{
  "head_dim": 64,
  "norm": "rmsnorm",
  "rope_base": 10000.0,
  "init_std_qkv": 0.0312,
  "init_std_down": 0.0,
  "lr": 0.00799,
  "decay_fraction": 1.0,
  "decay_shape": "pow",
  "batch_tokens": 65536,
  "seq_len": 512,
  "z_loss": 1e-05
}
MLP neurons of a small language model. Each row is named by its layer, matrix (gate and up: input weights) and neuron, and shows model dimensions 0-95. Each number is 500 + 40 x the weight over its row's rms, rounded and kept within 0 to 999. Numbers have three digits each. A neuron's up and down rows have the sign that makes its largest values positive.
After each neuron's rows, "fires after" lists the tokens most often just before its 100 highest values on Wikipedia text that the model never trained on.

L6.gate431:461520519456445480432476448533504462487524435517541436463492489500513476493516496463499456489478461578540489459507493526471532496490539569474553545489498471461500454526539460462537433541417474518462481458403510537489473558529528438540517487463499541413429500450524548501541481526488522487
L6.up431:541564497468562508474471530462561492525486544491470478553491490456526514432467540503553514529441489452488430561517466424495570491463452477515543540519562447525526459561508456583580470529465513437471466466509486542489498489539498492489462472563543487540525531464533491506410480473517514544
fires after: " |", ";", " –", ",", "."

L3.gate92:547487488515450558465468503511564550450469518545437486451547469532542539464543512530483442555507520507413498448559477523560565444511453498538523511468440481456527483548608477489501490488508597523516546506467492533502516542563502445517524572570503487474453441514512537502522440511493522503
L3.up92:517429521505507520478512424463587577484520539494474433476485501536537521456476557535502483535470531506409564490506472564502522523561505490502490459394453475492516520539516500526475470481429474620530510504490464538413494546490494465519523521511528526542473508513491509440509388588453482459
fires after: "K", "k", "S", "H", " S"

L10.gate118:479482486439560479516523509465488568457508495567545503470461430491439471427516546458492489468504520466462454461552463496511575491499532499525478522513475518484473503590457501427520467518436571524482545486467488481490478416496577516491429573483536515523577490519485501455545610511543478526
L10.up118:558502484409517489520537557468529513430420476532506509514446555525524478524526506497534559517518421488524499518477518488584503421442468535555537491587483489446509552492544562580427485526482519548515487477508507474475507515546495516531462479484449518433456565473439412508507453534504473488
fires after: "3", "5", "2", "0", "4", "7"

L2.gate366:440521524491521507508561488464520587449525410492456487468514569515498525460485496477449513491509532415497577454490454569520502446499515471575499520519520547536478508475456563504578519491525489463508487470456572504459468538550542564468426534528526534516545480442530444464509480516499461547
L2.up366:484480465462559501468481542515526458563525499472555480524521570461510596518587493535510441460462542516452462501526526557531506455432513557518466440514563504436537475526571518497457525509441522513502456489511531421490473458527523485529395492503520478567479527481507540565466470422492487406
fires after: " |", "0"

L10.gate104:463564474458553493525475489594548500447514471483448584438508512494515483467497500445472506600518454501551406431518551500529526469519456558468546489485558392467387474496526537531488502551468504521481445464497502528506527501563462533490490467452454580454448513537527579490541502410431439549
L10.up104:469435508493503450505486496459531463543478491517400503489515580478525493514498477503515421484460524471485549448512485589524456598430507497474537467520547491545498508511499523459523519481502463459511498497457515510469446462445515513479430456452538516522498538546476533528425503435491420516
fires after: "==", "===", " ==", " ===", "s", "-"

L7.gate173:442517517430516525504464470479505501496520479470513504496516479511510528431497485536537482482533465470513459535467511521509458522575440476488413454528414422443547500434506492550562439515447456525503422506504521525485470442464417425500523470373448514498528520470527477465496506508527536591
L7.up173:536531439506524511558484542468502501484500464535431507489504545498510447532486539519519466525471495524498474478470462443544494496524611411543504481500502465475505538534534549456510514476427517479572444514490467443510487499493475503487440425462492523517577558429554458463470426480458465507
fires after: "==", " ==", "===", " ===", "0", "\n"

L7.gate47:470470490409588595535559512458496484525474552466472472500529540458530510448547501493438479511473485507512529525505494484542487526533462507517597517441486415425445574441542572470471434514482499486453577451524498507573456462487478496418552441528562498466518558495528515520519516465499426537
L7.up47:449532485442499618523486378511499488557555497508459572538482554492535536475548506527507461547480521520462557445493494529519543494472485473467499474561478514504478510570535472524436468517510442467460502555493520494541472445478476480515454389521425463526520571543493459505518508546452540548
fires after: "==", " ==", ")"

L6.gate70:529601466466523543495443451527429531462473504422531477554526456374546491591486448549459459502494452482466474546560513539517553560569470540461443597550508508487498478491459521466535527476480448521537487490545454471546431477479476481477509483477532538503474426521576546514515442524470454485
L6.up70:523556533441485512474499551472507563505503526488445494544488527503482467493518532499514482573504546563489482459470459465467499427519498512495493526491532435496427460574502493565543497552476568465502484408436454518495548417533440520433489488571507499476487480475405497520604529457492462545
fires after: " |", " ", ";", "|"

L11.gate382:482561513441485464513525516525497544464535535465522500498534577472549452522547462591515516499438480501489510519513433461484596491529506450508438535559564545505568545457483475424501487532501474538527460527540514495548494568457499519459444512500527516464526495514545462514490548572504460564
L11.up382:471462499446534485396464551543582446472519585467521459449580514492448531469520532550522519461500470559511542564490419531417511495462515505445490466516500515479492480462455465425447541491477484456483463467493526495516507576534507526474526516476422473519513487503513496539469448542480498470
fires after: "2", " ", "0", ",", " Sa", " \""

L2.gate435:506509499483474499526563480517572511524471519531428490532461533505476515509498517500480581491508560516515524511473524548469544488455526463546464494455478510451508478469562505600519529511490514498485422517486536542520495543488533520519516492529491510518519539493572437560444561499548538578
L2.up435:448496514558487521536467449499509473525508489512475501571496481468433511461512559522530529529494491514499520474462461487529442506411564429531529493427541488539482466495454467529546491503478511542398486525525529445476473495495509501538421473486558490542490545476533508546413496501538503513
fires after: "0", "8", "1", "9", "5"

L3.gate547:511501461462453540487544487525594536498505501489472485516543422453507528530562474509447485591490518541507510533465451560545490492502540463553524460508505404514534488540559428517467536506500543588515481438428431423511454494512487490542485513592526528450426469464463539499534513519507460463
L3.up547:534520477481415553436467479562513472492488529572462465487461400526527467598535470506492519528485556507532537558480492531449513498499548483468584481535529476535564384434542466543508571463502530586461421438497537480485466548480488520505500511538494538439434462475462520484435455573565497416
fires after: " S", "w", "R", "S", " R", "F"

L3.gate180:562513444460446509438444503560513541509471470508547462486560468465556571531515453462473507587480497473575554460523494590512480546607485493512528482456509462457537441498539497530493468420462512570466500500444547527533513585523579441435537455543499542523468442462503548528490518489471382519
L3.up180:519527510563480453496536482504572562499506529504467496500485400502508551498519507471455543480466492489593522494551502502516505461550513530461507485472499512472504450562536493529501559442493527513445468453535463565545464540475527496429484464513544549521469452454521525509459477588450498426
fires after: "K", "B", "H", "T", "S", " B"